Part of a small language model's weights: 6 heads of 64.
MLP neurons of a small language model. Each row is named by its layer, matrix (up: input weights; down: output weights) and neuron, and shows model dimensions 144-335. Each number is 500 + 50 x the weight over its row's rms, rounded and kept within 0 to 999. Numbers have three digits each.
Before each neuron's rows, "raises" lists the tokens whose logits its output raises most directly, leaving later layers aside.

raises: "elevision", "ournament", "rans", "rib", "roll"
L13.up1245:591490429480542552484497468508480561551434481607462456557498462527616549497422477610486456519498466442493546528496447553507525433483396429525562515419474460525491445500518447594522471439487580446450485445505513448544467395473564587583487478524507448438528471521440487516496400430532469430491548516496444590439509486473541551570561477561536458508550434350385543428460533495519490564498481516431520521535472470411436492453460493498480561505494500357501539531427494575572490471571523552507506479588558527485501496486475555463407506356522516441552534523529475556525523470529568508
L13.down1245:508467553453425653509531498463490522445608545590462493506493502459528457461503546490515497521519533493522454525469452419459540483470463505506426512542480425498530475382555507522498392443570509514499379449513533536489517453540571549517487547541372481487490438430417456474468490446469612452504546594449470476440446442495535461444462446524481515596503521408513586509522486554491546404429463487514492519390548452434446525512504487485454509414480573484373507446461431525556519525540488527529549545462533511467441485485474562454450447413544521534496549594457452472617336520517518419

raises: "ange", "ition", "isco", "ite", "itions"
L13.up972:441531531564471436449567536524461576445510393460495472496540471382578510465473510535504451358484492371548531518608434541425463486498458488499468498477499494447430456507540477497525503543435499460531392475413508482537443545508502469538499503460540575572543455455565471490604469458488546436560488522422578423519562524548519486455451475382580485470476392487485469543487415445503538455510587435442588425536503506532477495494473542408549348544445482509449438467508503451492437402543486451521499553453441424532417416542506473474597429536466515488497467554346469542513529510468435593
L13.down972:483517497525568529520619482646454466430574477466486537485524487479498390462426484528447533484439555498404471571540449596532497529500409609481369525493504502474483420514508481489596470512448404521463467384558485506570457518492519457572595634475448533553531512443474426442567480474452568467517546428479551484439606427477542422497595488381483514429473477464477461487401443522503491472381484492458564492550512482554463407461527567414526434521528527507469463519506488501513497575559525496419541449526547504479420481531559478425497434622547493452528398506434436554492477536374501533

raises: " about", " +", " US", " around", " over"
L13.up377:571478485494404450503535510576524471573488478466553604462452331456465502483519444545460560512411508418559503477574475466559507522543500462596568526442485507531410549514419507419641531504543499565450472589486400453407637556482486525461449480469436563458598400475550509419413512402458501505512443488467491476517513464428439574487532506489457522533492481442472472456520507527444395497515442516485513562430552500454567590416469420457492520427512491483533526383502482485578419481497508469523494478437508513496511515464488544537509481436539506466482356515538501390496491470479488507
L13.down377:565494482530489620518469461383485483462433448540379497471454515541391510521536469522424495516419483538505492481508463409564540484543579483543502512460515503541515583485460544443530568469476501527480533475436426495453561524462441553498518463516472533507588435513551569496420616410506553487521426454480494407518558514526493408511427512468511451480373480468509463537468462476447483508567506537523543508426533474404457428357471531399561498490505478461489454404512457543496526487434478460537491540468484483529513481532507540611509478505522573551532429432524501434516469448519472539

raises: " life", " history", " years", " Life", " term"
L13.up564:457462480549472472469531492477418462597550551415536542553425439579441462464423508535546431487512473450514457456543524487527441473447471516436487520453501496561591572448591469460533510452497445505485489593553595434439478449474572621498492487600527465569517617494499493444478414554536455495479482507546498475462525505480561528537520602557482574555534440539452487531468471513487533530466433470434479536476493445469499487473493491496574471549652555506484473482405498444479508515432484443432455529551457474562534504507535439469477550426643469449539495574501536461522502437509473628
L13.down564:442578568470446491415488521524406507494574483437520504541488480553512434507516449545412506504440486418523432460493574487486535438562557520503522493429545482538547541474465510449460470517499459442473602532548547485524482548548503593398519478569566553426447507438487566477577509563534480567534567484522423504471489409482469478438558453525496530469586514424455439493489555497465360441556498559433491493437464560587555507411468563498484466502549436484525519499375501511437510451438454483572433553469495500499544623539568429529464577506557427514524484474518553499540485490551497517

raises: "ollowing", "ince", "oon", " after", "pite"
L15.up1332:509420502519520550472475462512498427524582468419457545446550464466532479439455483511488566503554444567462426417588527513532522589472512433468489503402595470492483539513490489531382565430405527527497548472395497496491470446514521557567416576557526544477456484486549466499537502520530447576461588510460495451577498505488517436445529447498450518484494440454456477404407529556570459515550474471522409456547591394569558512399525532513502458439468497524490453498537519567446468412451442509466586658500514571580478489426471430457399486425502499463490525497390564475521474458526599459
L15.down1332:491461475485518548393481520500547531523572480465471498495474498514397500529600351561477597454525519513422513522505579494448618491547511478400575437510462506524501579448492508522536558491542501375490592506524482474565462457499512508451463504559514455520495472485495513532519490481466452471448454477535553533534504508557417424462528468527528490469477418541486494525452600486417466503560578541590419464452611443457564525505538436529539559544462490420474470528549545513419450380488558628454519479473451447523450526536418437522525482386458473420444578531511558529447496504535485497

raises: " in", " years", " ", " career", " year"
L13.up36:455456471438491419423546556520496430544490562565488478525482568524473512429504484574489479465538495450458451507460544445545508512466599509527469473443574415534485563509544373496456529503416430565567514567474515479492484442519553558492493556483501575568522559476446449460427536472556429492564548519515436383512418612470485459575465459445437508498576419505490595469510516529486497547521460425414536520528547477462494476516513522598507448465474621457511517440519450503436545429543406528478615482554498580555500449435499416430444543489514526520496553517437537461458463584452451454
L13.down36:525493549557550440495457459439477524530432443403450538395552508533544503518458516553449465527437522447556473455461567505473417498491499527519435455522455550547442571522464532486425557490537475539440543550449529466505420504541487468409546508510537511532537521462466548579486554448524507515580421515537448485536496457518521437414504491526507575480571414417455457501452582489431580534523479524467441577516457472499436509510402516507600460520474395534559390546443496494511515495523540433510580428449558511458612501463550423522521548445559522519646495483517581508546594454569426581

raises: "ention", "unicip", "ilitary", "aster", "aine"
L13.up1023:494464444543618473470569621567456552417425397484479469533450488543536500496515563518621522459472484542460507593547522481544468435462550461555461452567504524477539527481436552462424448586467495423521501545484542540435465556576470453536584541374483499532487455518548418604516455451505424466515413543500497511543506588433440449487440574451506462481514485461512528554494552498463495515469505447541456418438514537473518512485457508593514434510472457515505466528500623507544528542489569538461457542466426476462505491569486546533496609511468475514494473556536463509485520553508498482
L13.down1023:606423556528506520480559490483449445349521510511444529588470444508361455415498557496525604507527459517500418535541510452517561451551574473500504428454436521408515604498562484566479424534441546499497603479438495554433517502505458504546524521503485450597436502514455406555549466359491443481563510518451516532467567490439494501560423428587575528475520438456523582488523464562476458548544484464455500468339616491524524493449466582568504502470565462567496448496522504459513548563431468573523631540516500520472495444431485544526464581439503460556480445480569541518424499497520475524

raises: " also", " then", " later", " eventually", " subsequ"
L15.up503:453409476448404511524486561449572486523502513496559496494503459470556480537577440479462466529351429534492466605448487462512526562397610474530501549414559615513450483511488505582521537501419471582510500430453422574498639419465494515475500494444483503484539545439469590466538477539459513499483533452348487412536563554586468458441536559485521485503554417517485503489498472499475563508437437502482437472467408457481477466544520395423512585464428459498544523541532530531457450484472516538504459362491452449515397468506510458478536498447409485502450446523436542462394470504544464458
L15.down503:414532513430505443425400610484499497477525487569469514461549479520613469504506459519570584478531485465452514577564519474589588531580434498506519494501504423551513446535544542423440456459400584487541474589461470562484575477437473506454584522477451519423361413521566507473508584556498490541462565515508480387481562566538559460462485541543486569501502447525546556523440500500536571447464449570470495442569481478480565490453436479489553514524536520527526466572548499456487538472494528472540515453598500453429503480497453548412567400428541571422511523546404451480480455503505461496

raises: " buildings", " road", " site", " struct", " park"
L13.up697:399484566531558470506490521518519472541486557496567560496483428531473539405484444515552449519468470482555574481496431529462517514354448494467503503437514511510509517539564403575494470412415432451526523531410468442447605462570554529457475607413417527618503452473544510477457455468452602508413523428438522484549508502502479569512503373449588580521496450508540563479496428510572528532475518499468448466642507550516404504444515507547491664399487480546443570515509510438457512484491488550510532453407565519510585471468543492531452547606534489481519463525519387513507493407502572516
L13.down697:445552505451473522486540563494519484531406476459503539588462550405467557500505502493562479508466497437435603404601475561463476480441554393503507513500516578475489539502490496445516508468456552531532489541520518342528561508512496425533488578470532484522497450473557437527417446513508525489477500482503507472488469543455484529460424487508575491524474486548478499512432469552478496525492484428467341502536496501471505470475525505486515596580472482498527551457596552468495479470536559548436507393501493549503481453584561505612519597525499513443488504419507570540502517503561540556

raises: " away", " west", " into", " east", " south"
L15.up451:518495531484500544483446487609597514524537366471599532474607554533521464576517478442497501458453448581638506474485568478482514513497522505371460556561533524439490519547551527610448499488375448436592534549536410453469472536531456516493481616510465537468470498581562444467529562518547435408457553505400609452499452524482504545493606484567513495466522540445460530485463543449652419455501477576535470447511569473539531494471462547504477569493487474500574508555545496552493440435513507458473492555573514506566477539510445452528522532550476514503480472579462486483444522486476549410
L15.down451:642501635489478504540441499541623551478462431512435546505508522504447575541547454458546454439547527558517525460540598564432451440576514495390461397498458469507566515584534502534519560488387497413497602480511464471547498499518419432457496544495446477566537463523584411561422532434502570497579460495572562518475472562550489487507516497500531568375463524446537519526547573515484466486484443568505492513450465506468498548575459578547388613477485478464409557444520505462431425484492464526507516531536568539517463496513520383464530486481486578493543568474430449477546490543493486437

raises: " defeat", " kill", " loss", " death", " attack"
L15.up879:452494496486592438491500521505468568476489545461527526493411504589506505548401563488477464545491495442486397457570505468495441565497497490489608557474492600511520460510499506501493469451489498484541463586496511454467439455533550588495556418574485499516528508526457542455576531467500547529448522563482562468580528454430505433568494462520497588558391419506578501455494457535493451432572562437423624535465462454521490538464459466492544459457401535599510610557513555579491427551520526582491491529460473480556526562400505493465535492537605534491607470528483394487500467389494592527
L15.down879:586489479519537406494507561453428500524453506415555571530408423464509430548537459521505511439555504484490497560580601482549546473583544482411564474490485516493429564547526485474442520501467455500433547552499491461518445426538536550457555436562518488501484574578579499418578522589391521524365460547522507513515559508444462546484538508569490551539461395459536573560441497480442521389607461480471499501523508430496483476527441476437586465503535525428524555503500527603550447575450493574492459494516449491553412513565508544421466518516510498457525525534510475490464603476578486573